{"d_model": 192, "n_kv_head": 1, "qk_norm": true, "attn_scale": 0.125, "tie_embeddings": true, "init": "uniform", "init_std_up": 0.0361, "beta1": 0.9, "schedule": "wsd", "final_lr_fraction": 0.02, "seq_len": 1024}
MLP neurons of a small language model. Each row is named by its layer, matrix (gate and up: input weights) and neuron, and shows model dimensions 0-191. Each number is 500 + 25 x the weight over its row's rms, rounded and kept within 0 to 999. Numbers have three digits each. A neuron's up and down rows have the sign that makes its largest values positive.
After each neuron's rows, "fires after" lists the tokens most often just before its 100 highest values on Wikipedia text that the model never trained on. A number after a token or word is its count.

L7.gate529:471506493507504523522490478480533547434503473459522526520487478464550479484436499489493476508479490530448512473512466528558506499508490473477528496479510477518467533539530530482497509491492488473485464515492495467501509518498501494476496517526507525525517564518493500473462512476488497456512467472494499520489466487529491475470494545517495449512506519534488511512510546467487527512498500473514531525486505483467520548500500513484459560493509513510460510520527459486462496512461523473457528523529542526489499490497477493503483475497535506495548537483486554492487502526516474494
L7.up529:475487503484499507494505471514475555458494463472546506484484478456501496579463476482457478461460502498485489495523523466540490468486535527506502529517520497570485503495543514486502493512507452511485508478529474499485473520525489502488491514523457494478497477539464500503495482518509487463483510478520507536500505494493493532456503500499508539525480550484496471508503522483499446526489522484545519464448482464497525500516500475496524535515493550530535510519522530515503508503499500540456517471518530492496492464508535465449509475512509502506521482477470531521474514559509537519
fires after: "." 20, "," 16, " al" 11, " Al" 6, "ong" 4, " is" 4

L3.gate9:523540510523530539488550479512521493517488531483504440496517504486459496467503467497501455492485503517491514562517542500497489524504488479490496513497513488541518482510487486471483488503506483497506486517519478537491471451512490476504527534525512518468471520493462474432473513490459474483516483491449507492507519487526485519501509475536531474482488476493487484454527529467514548468491565502458494490504498534467522468473492516551497457501487484499473510483474469472511536512481536519483473501566519522445501503503527531516529513480482472504555456546497501503494528487492514500
L3.up9:544485490567505474482500500522507517485508479512488527480469518513544498479473466502521481498471489494491483545487510463494482496464495476497543473511496503525518478486466480510474502537495481478465470506487530523516484562472494475520508483535499517493484485493480502507496502511457498438492507480524469479469474504503511488470473505559526494502470544464465483480508531513535483488495471483495503504521493552539529485499484513562440474495497512478475512415502486474545527482527506466524504512519495489443511486483550498488496481510454464494522475501462493459509478490504521464
fires after: "," 23, "1" 13, " l" 11, "est" 8, " appear" 7

L7.gate28:473518480495525497558442535498494469518504502532486498464474477491494431499523518502536484494516507472513468507492532467504497482498490497476496432507520504504523515474518515502525519520506482485514450520473486502562525517488520466507458509540508493496522514527531493496437530478505531472531459500473482496486503526521501471543512529510464491519485483451513511474518532511510498500492491501445482518447522430465497495485474457502508486441518479533530491488473483532490499516539474500511516511511502513463496513538494478552519494529483515478516544515501512499466516527465493526
L7.up28:438529491511514444489456479454469506472511485535495488537503522518510506485536457526479494509517520461493466488483494523513510495515494493498492519503497509506520479507505479549553466506505489520475444483509496497522482457485537526498502479479524480516506505499485512467482475518503484529509469533524463452493480495508498484487552516461432459488532506492487491466475495496500460482480463534558476507496497470498498486529489483511512475533499448493498476479507475513505480485506497516498511497488539487430511458534500510449467539524468520460476527537486530455509492546497495519
fires after: " |" 25, " C" 8, " c" 8, " ch" 6, ":" 6

L3.gate527:498477546514505469513520498515520535539515466522496516505518522459501477473500470523509471538538477540482497530493476511480521495515503474520517541536502558485495487486513492505482498524557508506532531460463518514460477471523509455500480486483538556531508545510514484509516540483513521450489509503513465495547478498524494475516536502528525465483445509516455521514472506499470519517500487465516526494505473516459469517502496529511506511476497474475541492489508485473509474490447524506479511526488547458516568503524470486488473514505526497518516483517536444475510508454494504486
L3.up527:489517512462481448483468520465506511465527531544487504487518499499506514472547496538491487470500480518482539525541518462545478514488525487549528505491466519461460498483494513508482496486518512478494543532512514526494469489553475547506494454435512504536469527466496497544532533510471552486512477498482492552509504459479512514526523461512498534495466500509477530457500472518494469498496495509512515516491462536483485482539469512492545516506515498499520501511460537475511498494484495498448483559482523488478512484521501512513511509477476496477483500491507490488461559485544521521
fires after: "98" 16, "99" 15, " m" 11, " comm" 8, "97" 8, " w" 8

L7.gate225:509502470509473527487504494488489461467462507510461466494453461471431492482459485450490484505485506491489466482463550513520446488534489479519471515516492467544490481488495528482513482506496519519500478486509475501520502507525514501496518472511467502457502482502510457502496517477516474497485481459517473512469514504471484513515511504511464432518485525495523559423469544470482484517526533480529485490509491486499522476523463475466533488457507480485547504455528459475471474513520458476485492486515448481511461486496471505534521492505502493489490488534479494502465510483514501463
L7.up225:459491441539510480515468461481476505496467488495496512474489556474497457504531523507548499467439519530482465501526534496538480506488502439477489510513479493527466521469498473529564469478475478524510491526457523498472505480485494518508453483525468507512548545474508542495481546480534492504498487503519487460484491480490503490458491502490489514509525492487484528470502461475460497532447489514505514506458521482538501473491532473490481461490491501503502485502511490524487455525503443479494499491461458508471511515513498516485496518511484503522469477517491556509453473528487490498
fires after: "-" 23, " |" 22, "er" 9

L3.gate74:507476494506514480490488483511476502457497498478479505476490505472528479503553483452515491468502515536503531485466530530491513542533508484471472449488553511480519445516503542510497515531475489504503504528487562504539488505487533497518458508493445521487515507534562480525497501463538498470473504470514519502519481519534482443500511485536510483515467478474476480496491535483477494515486486534542520497547478459522550516485490447506468513499493485497460501465508493493509520484536492490514505515525494506536498516461512497538521506531486513435518522485494533518495485451554491505
L3.up74:508485527498506471468522489499472452460477529510506538489463505532507509520552504437495491532529509555498509481475527503480501529484530461497483466497495502462503493503493514502512485492482448506513521546473569477500497481495489483459467471472467503513484514507534509557504478473537476511464530492529520512496499474487461502497490528474547511484489464429492476506479518499483473504478475478518528507511460503494533524516484448517486515512505477517504492440495512500536492483527471523522478448539494471509474491501454502523514519492478534452524509461486536498507490494548505518
fires after: "\n" 66, " O" 8, " s" 6, " dec" 4

L3.gate193:490496471504527520522492545557514517544508491520516514490514475514516494496481461503464484491500474555476476487489485507456477484513498490517514505577517524495518474451497489491517475522514477465515484513470499506519494457520497530469481533489514492490521491517539501526514513485545524530494522472476555534503528469517485520488467490463506424484508513489498517428507499477522531514519480495556510500507522516459482498458510466507500503488496484477508493470522485501545524533500518454481521514475512492432527482527472473545438514502528465486478492503485478501508474493469490528
L3.up193:515460545522479477495466553501475506472517521475503535481506487535513470519495506477475510516501451536520471487524534510467477512489502514502465487511486533490474505453470479483508484559495490485497514474500522491510479472509487519480465516484489494469502501492512541554467497511501522499489519528531470521478573489469539521496487513487516468515473526509544501508530551523530513494499494493504518486508531516493523502475465511464476480555468514498486447447465498484480485517495518524488475482493535542447461498472418491489482484485491507527483460507466489524535478506498527523
fires after: "er" 16, " C" 12, "-" 11, " Con" 7, "ter" 5, "c" 5

L7.gate160:478489454535538548494509461486524461491534474554497467488521482454509493523477473441489550485488448488489497518446518553483480502509517494504507474548499481508508486511540487500491477507485496476506477479467522497498504486529540516529469533470547527495528476533547478506460462501495485474462473490484502479501508518510503478510438496467479473460548470534500504505505559531515523511483522517476506526484496502490508464513504510526505530471473522495465552489514511509463501490523513473467543515507512516489487489484489468513521518497519490552498488494470455501513496536493487525
L7.up160:506482460490497481538451508499512495455481522497530511483506488471543472524506490459479512439496571486494484495522485529494481448494488548527457533494492514504513484557536485468518541472520500496526460496464503483489485524439491483481524475473554496508449518509513478546488494504478478522516514479497498477510474478490496519499508537526529472517474463474510511535495508468489495491490538485535497492503481511501481548490496487508481541495526497552480515501487497464514515464487485501468529515518460524515489514489457510505455531485499460518540479491500463466451498509462535519
fires after: "." 40, "\n\n" 18, " \"" 10, " (" 7, "\n" 7

L5.gate491:507506470466517484533515505564505506479495481499450494526473490515539496472487501494505514520531513514499518508492535526517450479495478518453459477555548526470529503493500482497510503524507474480418522515470514502511437494510535490531495522470531478513500471485504461470454515478516550483483514478524556494536482546512477457542520529501510451518485505538498492513481507492486477527460478499482528507538488557469498530458510511533505490497520504494468505465511483504487506491514545498479485503524515514516496492493498512526494539505519510487529489515514529465515553465483525529
L5.up491:495536492506466493503491507499484506487508500508500536521502488488508499453478514551514499529503517491477514561483545507516498504447535469487509497489476558513483477472500515475543514491519460480502442531492528497505535576485481489513534495474500500536487496497494504529431468511546494541481492496482504470490473514502489456491466504486535534475491522451505525489523506486471523462504535491504498442487486503503534514490510461501502472489539565498521472465487475500513508502520547513478500506521523455524496526550521529498497531531487485484465490528475523443483501506490468485
fires after: " f" 25, " Sp" 17, " sp" 14, " F" 5, "l" 5

L5.gate551:431434482506497489501517520542498523513527493487488493479504489495522491557522484513492519499470470509467503556504498534490497523474502466520515534517503526516491510490497539431498505506471511494540469525498502469507501442501497517504537504498481509492523491540508519510503511534515501440520496523505527518525469513519513507506539517508460509517499494496497509477461501543506549507482504494526510544517516495482511488518506483504457497478484461463475506501485514446510478513513480529492463478488498487564537536476516461490518520478474501483556524510520508514470513441588486524
L5.up551:505467533442471502545534502462510507499520481500513503529500463486533524483517492459474512513475528492502492505531525517508504497472488513486505538494526535551518531483527474488484484456465499509506532508488507500498536470470499514489510491516532473492463454504480500544488528437456479519450501477522448479527511521497512476465531508482499507517576447492510501465547510498524488506497508512502540478470525488502425489490480511495478481455530475472483543565474489514479481531504489491485527467508544534518489510500531516493489498486502528506482509509479504486541502519512536500
fires after: " " 33, "ou" 6, " May" 5, " B" 5, " out" 5, " O" 4

L3.gate69:509475490520539495506518486525515514532491496503475483492511471450532496498498473488531515500510498533491519523471543497548486533502545512500527454487558458514515484474483509486473503526515461515492464506523470488504486483505530493516522502517492508519461504521494472516478539467457524476460472487525474533502502554533488462516519497499481454500506522439472532480501515520515520537488526542481506446546469504517533508487452495532479485540510476483515530527510502463491490521546472503490539500516483525472531514513465489524472556509502501481551513542480500489524537478531464493
L3.up69:489444514511542521505530497472506531540444508509522520519474492519527516510529538497515513514494490479504518502498493465477504558481481499486507467497517469543499480473451517500489513481509468481500475520542478483467487541534502471545534468485506500504496514499500503520506521469422508490502495497506433532469483546523484534503492493522499486547481475460506499499513492502519514443500488506477492462512494505488498496473492538492498488507534440506531507527497517466513508545527480507482536449531466551489516505532519533508512508492485467490546466509506473491520472534546476455
fires after: "1" 93, "," 7

L3.gate140:502473480480513545549488512520518521481485489461488477522487481472488468499480492481502530545490540457512505502498523498469520510523485511488513453474541551512519466497500532490482508500489451485511479475531483474548506543482500474488535526511457496471484445498519549487454481495532483470515484443534494509541550517542477481549494519508484488479491501452489482506487542527503485515518495518488530531489498471475492568517473473517514507507508467475508463542515508475537518503510507479476517501488509495505533546509495542527490483482497512501485476477457532523517523471525539469
L3.up140:509453504466507534513484534501522478495480503475491463502462519506500524509476505488469502530482489467535457487497510480462496508488477535505473456484508540502498525527500500520495480451504459509528515515525468437477524539481469491489513499505508477489471470457456537545460479508518477496536502495512479502526511506515496499523505508490498480488532494471532475501507518539469492480528477439516484516462482511463487524519484510518506507506490535523541472527446509469506480521497525488556487540502511516506460549534467515459470498531479517519543472459516491523495511528493568456
fires after: " k" 17, " K" 16, " s" 11, " ev" 8, "arri" 7, " O" 6

L5.gate502:545537477545528530512492464548484480508501486551493537445529514491535509527498486513481521508510481460484526504490512484489493495522501521514519476526475495488497456507531491497528513502497513503462484492489519505512465532467492541515485506491468498481551523463470480511492523476493480490523536516534505479499495508487494505529469517502473478550459542441479452539472537469472516542501479502472484551510458485518549502542516461462516509504506435508482493522525535487503491544445511460492526522484519530497485488513483480543471536480512467499506483513502496487526514466509488515
L5.up502:496471466457469504501503507518488483515520526522522488467517489519467509497555501524512515458525569496490518504506490554474504492535506534513519486494501477498536503500479487516520504493497529553503536504490483464487476485485548498483443511464516490457498524508505516494469500521471549508528500509493480504515515527491491512540469484472494490486499473523524505498528514487525528462453415510523515520489531548512491548497521537457547516499525502465499494510474486501502505485538467493465506487493499522486513564474492470522509486541509513483455471513441465498492488451463509482
fires after: " f" 23, " Comm" 13, "f" 11, "m" 6, " comm" 4, "b" 4

L3.gate472:470490513530527520517490526506521459499489490512481491469498445479512470469474512509492466536508513511477539481449498518459471525520521503498492490532447500485511489496501534505555471533461508497531532479495489499495508471471509511433488507515493489487508453509505538522489510454522492463489540449530487552531502514549523496467488474453492500520497472529478530446506502482561536557513516509518506530449532531502511524466480495479511506534451470513508518494519491518519506534497478461503523485543475529518485485503507476480537520507508523490519530491477515519490530526494507514
L3.up472:485464494530510496509477528496531516472531475483487521487536521511526483471487481476427506480503522507502545497468467509471555527537542510522532475485487488484506463506481483516527482507470532519503539538496512490515507507485514491485488536482443473469549493483500568504475436473512504486505537495489521519501524485508535522477485540500505496506472460459491520506504542476523571559519483493506531481459517515484526515467461527526477500523440484483491527456518468518510497536493513486482524496514511495491472482536497530471532491506510524501498480500518502540533493500480506498
fires after: " " 31, "\n\n" 25, "\n" 15, "==" 7, "-" 6, " \"" 5

L5.gate52:518498523517488507521520477520499534478482481498484527496507494450490504490484497499488463481514526479479538523478505515477481490529540507508487497539492529484493472465511481494523479556486510503469508468471545490494491466511546503496530553467491446501531490443518487475495479502520480472505507501540535461504514531521501508459517497498505473507477485457505494495462503486525513468470512507532515493476454507520539471479518533472473473508470488522511525445527486499515465516501478435472434511457550503493468482518492466516452491466507511506553501518490482536440519484479507468
L5.up52:492479516472514467509536502506462513473482460487454537493495527484495475545484548443492500519497568482517463479497499472488463459491512507481527534494444486470501482518512448505488539483484506512524459495463500508516439484489509521487501522536515487529509510557477471515496507556488504525504529457502489523488490522500464469561490534538526494505524485466492499469520525462481524457530479478506504513502483516492515497519522501486485492498482456482466501482475506510527529482495516483495518461514526484495475484527470513465503525535519494554480512513502487448505471521448522494
fires after: " f" 19, "\n\n" 15, "\n" 11, "ra" 6, "f" 5, "D" 4

L3.gate400:471520540490506481536479482505508503476534527520475469528529476495531500508507505477490504486523542446488529511494483527510462506470537496565481494482522468485527497457524468500498467516500527515502546499519509471456531494521511524533517511522507497520496492492519493506497528536505507493467504507446488520492492535526514422502500470541486507506489468480529480487496495520516528514542539553511485523470520521507473489505477577482514508511494474476498510495534540491446493528479470526427516554467530498550479494482515488503508542504512491491488518479504506503500501494565497508
L3.up400:454520540470467457481504501526474436505525520494494486509522485473516518486504495514495462489566471490492484510471479489492498495470544525535456471516504481482537499504479520491477545502524486507480520509480474528467513507535523518499505530464501513522500535500468525500514519487514496528481502520483472515505518502533513477495502492496520492437504472535539526507490495512515533505543484535477471496540499458448479497510521533515505576493530505516511448510479538520490472523516510507507527510518533486502464454503502484486539525529539480538519508510512537495559543440519497499
fires after: ")" 24, " col" 14, " Col" 9, "a" 4

L5.gate431:521509516496516545486486471506496507504491489522505531511529492504484527501456496457502502529491477487457524479492554510448485491532498526471503536493567516539536486494527514496499490523540481477521506536516503456525505492508498501513508494494476486493478510521494501501499542510517500489507537538527479443563483523501502460514509472524486488524483528500441464514483512514504546507535435513523503558534477470478480489497469536503555494517519470502474502483507479512499524498502493539476527487489515553483496494507435466493499549540478524484503513468526463516531546525512512486
L5.up431:488513458539488490499497465469513476500498476475506508468521485504506504467503515522503473497469497517525462513462564474527485466488492542541515515536502489556529522497524499487484516523474521505540525501536524484503516508495501508449483495451490480509509499489521485526500504520507461518510515524478531516511526491511465532500487535486486503500522453507498536547501476498507495496555498483483500486478503482443482425508458436496502416557483503475528477518493483524461523483505517504513491517521495448451488474504483539513513502485521495532506544489548481524500494479525508509
fires after: " b" 30, " c" 16, " me" 11, " house" 4, " sp" 4, " gr" 4

L5.gate468:460497519465536492469528495480503476456464487490484489445490476448506471470508525499535547475488517515511503534506468484503458506523523507500525469545515490471525497533517484519487464510517512489469486456519475480501512459545536491505468505509522484486479471503536503479514457483498467462469493466528481502466508509523461492499496494498491494528494498542504496496483547493478501505491487508493468515538477544511528474515531481506462497509468474521476502444511458469472434519537502480487471511500511556485484518522500505500505541431498515515559491501529541518524511513542496496
L5.up468:473468469485524512502540552500529492515468455499474485516540513521459472518478490505539511465513534480474551472530499494457465504518522503505516460482508493506526480470524517495465483498488517505458486535531538532455503494518541502437511466501482556485504519500498470502481502503482460526485519565529532536518513484497524527517528485478551477509482502488467479487490515474536550498481458476496500469484524518506490468500501502531524498491530528503509480522494517468528516470510532525514494483499444507488494521533540481460518460494547504507521472467510510506549493496498500535
fires after: " of" 49, " in" 10, "ord" 6, " In" 5, " for" 5, "nd" 5

L5.gate460:465480494508527530520515514490516504517502506534459476490464450519503500472475530458493497482514513523516449560502450494534479531477544505476485502512504493481521482507529483524515490487496510511493513491471471522515491507538518499510490464518508495507536506507523511515508485453443491507477473486541428528506466504547504480501482505536483469457498505491540471481480572445507470538492497493490546501506478561523487469555485495506483470504466493453498474504531487463490490460497484493511464502495488535474485508498522497530471481435492504512509508504529537487471523517518516514
L5.up460:515489501516505495448476528514489496518529501537497478480520473509494519539541491486472488465526481508502468490527500481510515504477562537482507500487508471493478480495523525529476490517489470483462489478498466477495524495510514533447534442476453514507504470519465478503508505504479484494489501494549501540502542503503482533507484503483508470533482474469524449479520546526506539529517523506558503520509511536550490495493452450452505538458468493518485541493526510478514506473525482473523468510483468508509544481516495525497476465491465538489539526540506537486460517488536523485
fires after: " D" 15, " in" 14, " con" 14, " d" 13, " In" 12

L7.gate372:503508538498500485486553518469505544496544452496483509529507506488508504510487529521520489526478506519510522483508499481499461473519496515500481517572495450501470573527545474517484458508520494493480482522474491511462513481498505493519463501488526537498491539505532492485482520442486519455511475532486502536497497507539438535490495498495485498511451486495501527484487510433483546490496503526501488467497524496522466469505521428463465561474483502503483498490512487522499525508519472495504502536500510523490484510492463540480448481500483528547499506506532472528472463509502514506
L7.up372:487477489482465496473484485505500510464475509485489542506537519476501479494490506519474457494506542494496522516486473477527465502491490524488483479500483474536492478520531485457527519499476532520508453525540506485494478506483549510463508482504510500463525535499487506531502517474509447510496456493504527492527546547551502498539482524506491482492511531487500488489500489498532545483471474501533459495470474442534500478483496513473492489506525486540497537492535526503479475512468501492537523482489552544486514553465471507468484486511482526478473583493486517472489429540499523476
fires after: "," 41, "ia" 5, " was" 4

L5.gate51:453536456516508455497489542539482534465509502502511489508532511485481495506484487490500518476502528474511539527466516479473501475521517523497497521527549521517518486507568487520498516475501472532475507480463487493472504513508517550518494511525507504493482506499481505467463532510576459470506491485537520519500511548496538487509486500499531494564436485485478520469473512485512508491529541498530505573506523487494529476481541525483495517541511449521479507503541477484469506507494478495528472513492522529506528487503481473515504545548496535496543511515509492492507545468510484465
L5.up51:490516494517497466491484535496451496535547529556456521502524536470512468516502509499524491517484493502525497501497509500482485501483495513485494481461492487487465531502535531484542489505543525469457508519457511460517458519467521522504498550493490472529476461509544520489482553503538474500449514468480504505491490479505509503488532445465502511500481486491504460466492496445501516519478539540490511509504503494495509522514506543482547493471516513518508503517525505501503488467477496456486498497491504456507428535459551529497486512551483458483471526515508438490497481465496487509
fires after: " v" 26, " inv" 20, " cl" 11, "l" 9, " sp" 6, "v" 5

L3.gate468:450482514492501484546528525527465547470481546512538512496505519504508505447521479486473531462512488495504508517507497547489519495511528492503535498478458462489511494435526514549493502514473527489485518482504526490530475488470538507476515501531469467457530476517482506467471515528521492470497476480518494548499491507499518504505495463513483448451529460502504483532503549525524507545564528495507473486522514496498487452514493490498512493511475445476482513519487435504524501527541490507488513478468492495487504477480467538468502554474511532469504495542488468490498516519525499511
L3.up468:505503520502531510483553509476514483481469494484545456467520501501496461475482498526480491505527505516521531460491479488500496520469502484466471533460453552494526484505501495531496515498493532538544524538520527524486511493492494506484504522504461513485482523536459474492468512516499485467552516459504460554459466511503493492523499491485479510522546516472487514459508521513525530476531481478487516506516505485546473514510478479491468432523495507475537551478505497498498480535552476479523521524478493472432506525515510532519506521497497497509540473470524470550485500527456479508
fires after: " B" 22, " D" 17, " " 17, " d" 7, " F" 5

L5.gate202:484467497491517530499460499520460477501515543471462454494542485509505499476461511478548462520479532518550515504488471497483447556500506481491509476445498478484505488462500456519515474504456514467468489511518479510495498516494538511514462498468481469499499476475523462480492507518555472492466502480514490541476494493508476488511494532480472505529490480483493487527469507488481441531503508509467499506494466529492521511442499527528503496502520466529497535476560482484514499469515496459481469485436495513468546547508484549509483513494488491514515557502465500527503513499517511513
L5.up202:527507521486519470518515512486502481475511473525501527550538507547462471480471511439473543487485510494531517449516471541505496488528541532479511489503484500487483502508498489489446537452507476493490511498488529476463486480505469519441524507497502523492518532515509509498515485490452460496500514531469542475519517530465536474469499470473508489524494537467468521482491465487503474501545485542492503472457513503550469499512528532491497518525495488459445542477517498457514528545471491505505480502509535471486483505479499502492515534476464513464509454475531483456511492511484484481
fires after: " D" 29, " M" 10, " V" 6, " J" 5, "r" 5, " Mon" 4

L3.gate117:496471507485504492503521550536516502474459470468520446547451482506510458476523481488519491483483531466445490478481489540516552490521503519459497464522468467546503510489494527541449495523477505486500498493516473462507457458558514526509493489481516511543561526487489511499538496524494511528500442483491465508524482465503521510554523500532510473478488514529475503479501493524506507460523523499470514506502524475518507482526510472525511510518525457474522501520551511483528501508481482496494494491482494462464514555514484495510529502500513533514528507542512541536484523522486497503
L3.up117:475474507504525484492484514491527538506456510471528483530452523504479498463520493464480503460451487532488486515522516529459493505477484518498504469520494467466488475487510491551487464473503467537506521521533497501491463485517490535523480500446478486468513528498505480494520501543502451587496519491522459518516490491468459501496494496488523517458522502503518473488521490483482519508485499456509510534446531460482502509458471488506489485442494486493479488538523463524491504540503468486516515496480484531463510541468514474484493471531508476505536476537515527559493527501502546504
fires after: "us" 23, "o" 15, " inter" 12, "ri" 10, "er" 8, "os" 6

L5.gate361:493498489523520519524509430508486524519511465473503490509515525455518484507476462526490484462461518545478488539474519456500522477490524491470482474523479510527521513531534503556510442496461519522479502520459490491508492499528507481504503529519526489494510529509518458486500541478492468473523485479549518538485516504453514482473492473487465487541522529469468468482464490518521528532497507528493511537516520483562508472516523472536453541485495519470471503484505490467500490523475485521502534473509491471497502501521468470501500462518532569485490496538458501512504516471500463528
L5.up361:525501471493508546470493526543506491457492489474536487504526492474526496516463467500518501490433475478511478501497516456505452529512500534531475482466483462491531520552524446502493499512450519497468541473511491498511527512524502512505479486498489523481472498496510444535501487468465480503524480511502488514479499491458520509476538467570533520539481510471525487470476454519493540478509531500503475488507474488483500510507518510489513510537519469555535506530505511437496470544500541488522473531498488489535491445475493522484495518536519498493501541476456524511501516504487516514
fires after: " =" 21, " is" 14, "im" 10, " was" 7, "er" 7

L5.gate350:477461458502519507488489494473478490484546462490507533512528536470525543518506475503553545523511490508518463494514498517478474520546545504528473537523525505518497484503560490481510486504476456481458516482486499538507481442500527463484455501514526514475486522516535494490485503494455447538487514480537519572491510503484503490467488514512502474466503526526455502482518523529498529546514496517475512476511484504480503461516550474492522531501475498477529522494503508480477526504474509497522516548533473499497511468511492521542504470481538487453505500551509490521535491495461513523
L5.up350:499509536520490477498533467501533519479484491488528508478531551543500467497526473478473477581461530507492473516496490532455489545492509523510515509491501514494477470514458515518512532536474515501466534523462537540526477494540499505448483503538490492477502464506489439458468492510502510492490558477506504537481525519516481477485482527461502487489475491496506513509510499532534498550493458484504508465521490488489492487514502485513523480493499483472469524469503551477531527538518542479533532502480517531548470496517522512506532503519536504528495486466483472547495476510470482467
fires after: "-" 31, "ar" 7, "ter" 6, "h" 5, "ok" 5, "iss" 5

L7.gate535:489511466478543488477505473506471508488455446498472477516488486474510454516479569516524482492466504514486444511533530498502534458480496504452493510514489513515508497460536564480532539554470457534476462537486486507529477492505533523504491485513531527528500493472503518477505532523474491489480443498512558480524526520500460501504519481505453471498506456478457511490466507486525482522482476523533489486499507494532469543446512501475515549491509504513511521488491472509509450485484459534512530486516497492482498499505490510504491498517474535508505526529521500464532500501494462499
L7.up535:487511499523497499458490508494488519553489486533481495508511509481485498532468475556534530520506518488500516478483532542527522477465547510486476481487526460531530518490548502496492534539499492545476538509497497453478481488475564540547539486513523503493520477483517505500501494486529492473478504525537482461440561523477492486489505511467546509489501485476501502470507484479513528497526491545513505473463502505555519491490468461463534467506496483488495512499484502513483518510498529525524521501454522538507456516496544455502534531497521508448489498499482539481497504531545521488
fires after: " |" 46, " –" 6, "30" 5, "," 5, "00" 5

L3.gate312:542492536548487512520505470525528456505493501512495485497482482476516507472514469444489487535531489539486472506469515510472479544513481523485499483504538475528508477465529535477484509489460483502489524456473480498449494518487480513525528504514477470504527486526519492509457485504503514471491507499536448495507488535527452485509483476503500455490475494447480495501518503511462491523460494473494490516538480482514469542472476528511458571489523495493478520479478509481534520475497493516523545531531529541483497489463521481507509481504494455508543464525521459502519481469448549484
L3.up312:513504467532487517479541483487474464482536471471497502521495490514525514490513492476486504512534534521534513513506519464520500504478466490442538531471471489550500559510479518495478506549462495486493501513520477522502485484501525474545540551502486499468426471477514467492495492499500508504494487500524529480486533458475491536486498529526512490584499508479480489463533492465539525499518478499447455505483514510522523528502466531542513510484520524466455507512531503513538547500489491510484501493514460534519507490543535466476505519488485545510488519477500494484475525512474493482
fires after: "," 22, "1" 18, "al" 12, " re" 9, "ur" 6, "el" 5

L3.gate367:460452488528545466521536550505538514502537482483489506514499473488515470477538498516506459472476476529485526516476479498455497522482513492476455488516504503534512510514523516509471465486489535473490498455492501536497452438529580486501493547489481499478487519493514508496493486507501474512480476488509527539486501534528489528524471523488524484499483541524454562480478518510532510525515509524512509524494541462499528499472517483518518520499500475512480500525500464510496499526518488466497549490542488499479496483495448525474496494493528472470532561542516512530523510500480455478
L3.up367:555508554544470435495551542509522475492494493494534510492523536554494479457463470488489502526504490530472502504513478525470514506497497483476486524534491519521501538517478531529479500525537515515501527484501482506532485492545543470521501527516461499451494517471481514526478508477520530524483511505512474518513452466470515520478480491550498523491475507464498559488487536441503518486537473512501506513506501492469536466450469522482520484552490471512492496490492502495518484533515498499482534493542481487484463517506488501450495533538488541519490513505499528506526499536515466481
fires after: " " 47, "-" 27, "ter" 7, " (" 6

L5.gate360:494485499485551516465501476493541512487485519511539537495519513512483513510522493510540491510511506485485510486515506544529494498544486562509500464478500475454513475483545478549531453549511485449470531501483488474479410518537491498488471491465482521509537485539503497490511504494549500483481514481493514509476508501510477525529501469479499500520546494476468506566494518461535480490534531535515502548459513497510501505464491514506487502498482483512487517461537479452526513532448493498478485502479486505535493481504495500544533485505521465484541517473488526476498457487515508468
L5.up360:550477504515513526543491465473487525516504475488481507520510502486475493514534458484490467527469480548496508498457501468465507528535503540483544528518448506457534482509512513490519538487512520520511482513520547506507493532534472450459504493501506462522516513539483517494495539491476434439506503481478514474523529492491495512495529515511519525483527512465535490510502478547461497496510491531478491553497542442512480488516502470510473509491507519512442501531504507522496489511518497506503508504476534543545535473495503523515466515495519533493487491446477474498480481502520447468
fires after: " D" 15, "n" 13, "g" 6, "af" 6, "en" 6, "r" 5

L3.gate375:500483524482503487527503496470524476510531515523483504414519495480540485550464522495492505546515512540498488449495510491478520530508527459507487507501525483500494472508507548479528498527521479468547495497500520508533535490498525522523477473493490517551471519481494535499462488489493522498485518529531468468527519510520509484499522498503455500559488477498512563480484518485482545510521518526463537544534528505498494500472503500477489515500478506491502494435510490461503468511471496508494508499472530554519509533466501509497512471457541514536544467538515522458555514506510484518
L3.up375:482522463482486478520464522490526514495521550472493484536510475498513519472491504494534553517499524513522523460564516478502489534504486497504476508458505520476490550507534512520512480523499488500529580472515480486462499500460500527519480503544480500531473495518483455473504493481567501524457519488515466529541487528486502481466487522502463479500487525531566555458490508562526508512511479474517488521533498483539532467494508496516510474498537502500506535495487470485506548482473510511509516483512502504490476510487512511519504472507480484548507522460487514458505476484505528458
fires after: " O" 19, " U" 17, " " 15, "U" 12, "O" 12, " I" 4

L3.gate453:536490495497518569546473469586488541493501454490525466512535498457501493523490474465461434511503485523514502491465495528492511519502526502511513474473520515498489502513507533512477493514508503512463513450526497532480463471456488491529520487526452486500495492502519481506526545486528518476506452458537520481524469512487467497501486499516497511492517500514485487508449516527485459512483484526487540498548477505520449542491491512500469504488497505514487497531528501478476486525573479512463492527494513523494541489473540491521502470495499484458511509499474461499518511476539523474
L3.up453:536512485512489510506532505528499483499488515503510527451485497515527483512478534488461450548494508542510512509435488497474519520464534548522485464509501510503478483508515493514515485487471485506463475468508495466471503489462498468521528487467476503509504560518516506539461509488499487522541473487509484530512440491522489571516481476533506535507519483501529530523489522540450464508536542506477544524543528499513513488518483498498500552520506508484481499511443525497517437531491501521529499528527468484482521493530481513483529472543504514496471514516463494492535503509515522461
fires after: " O" 18, " f" 12, " s" 10, "h" 8, " S" 5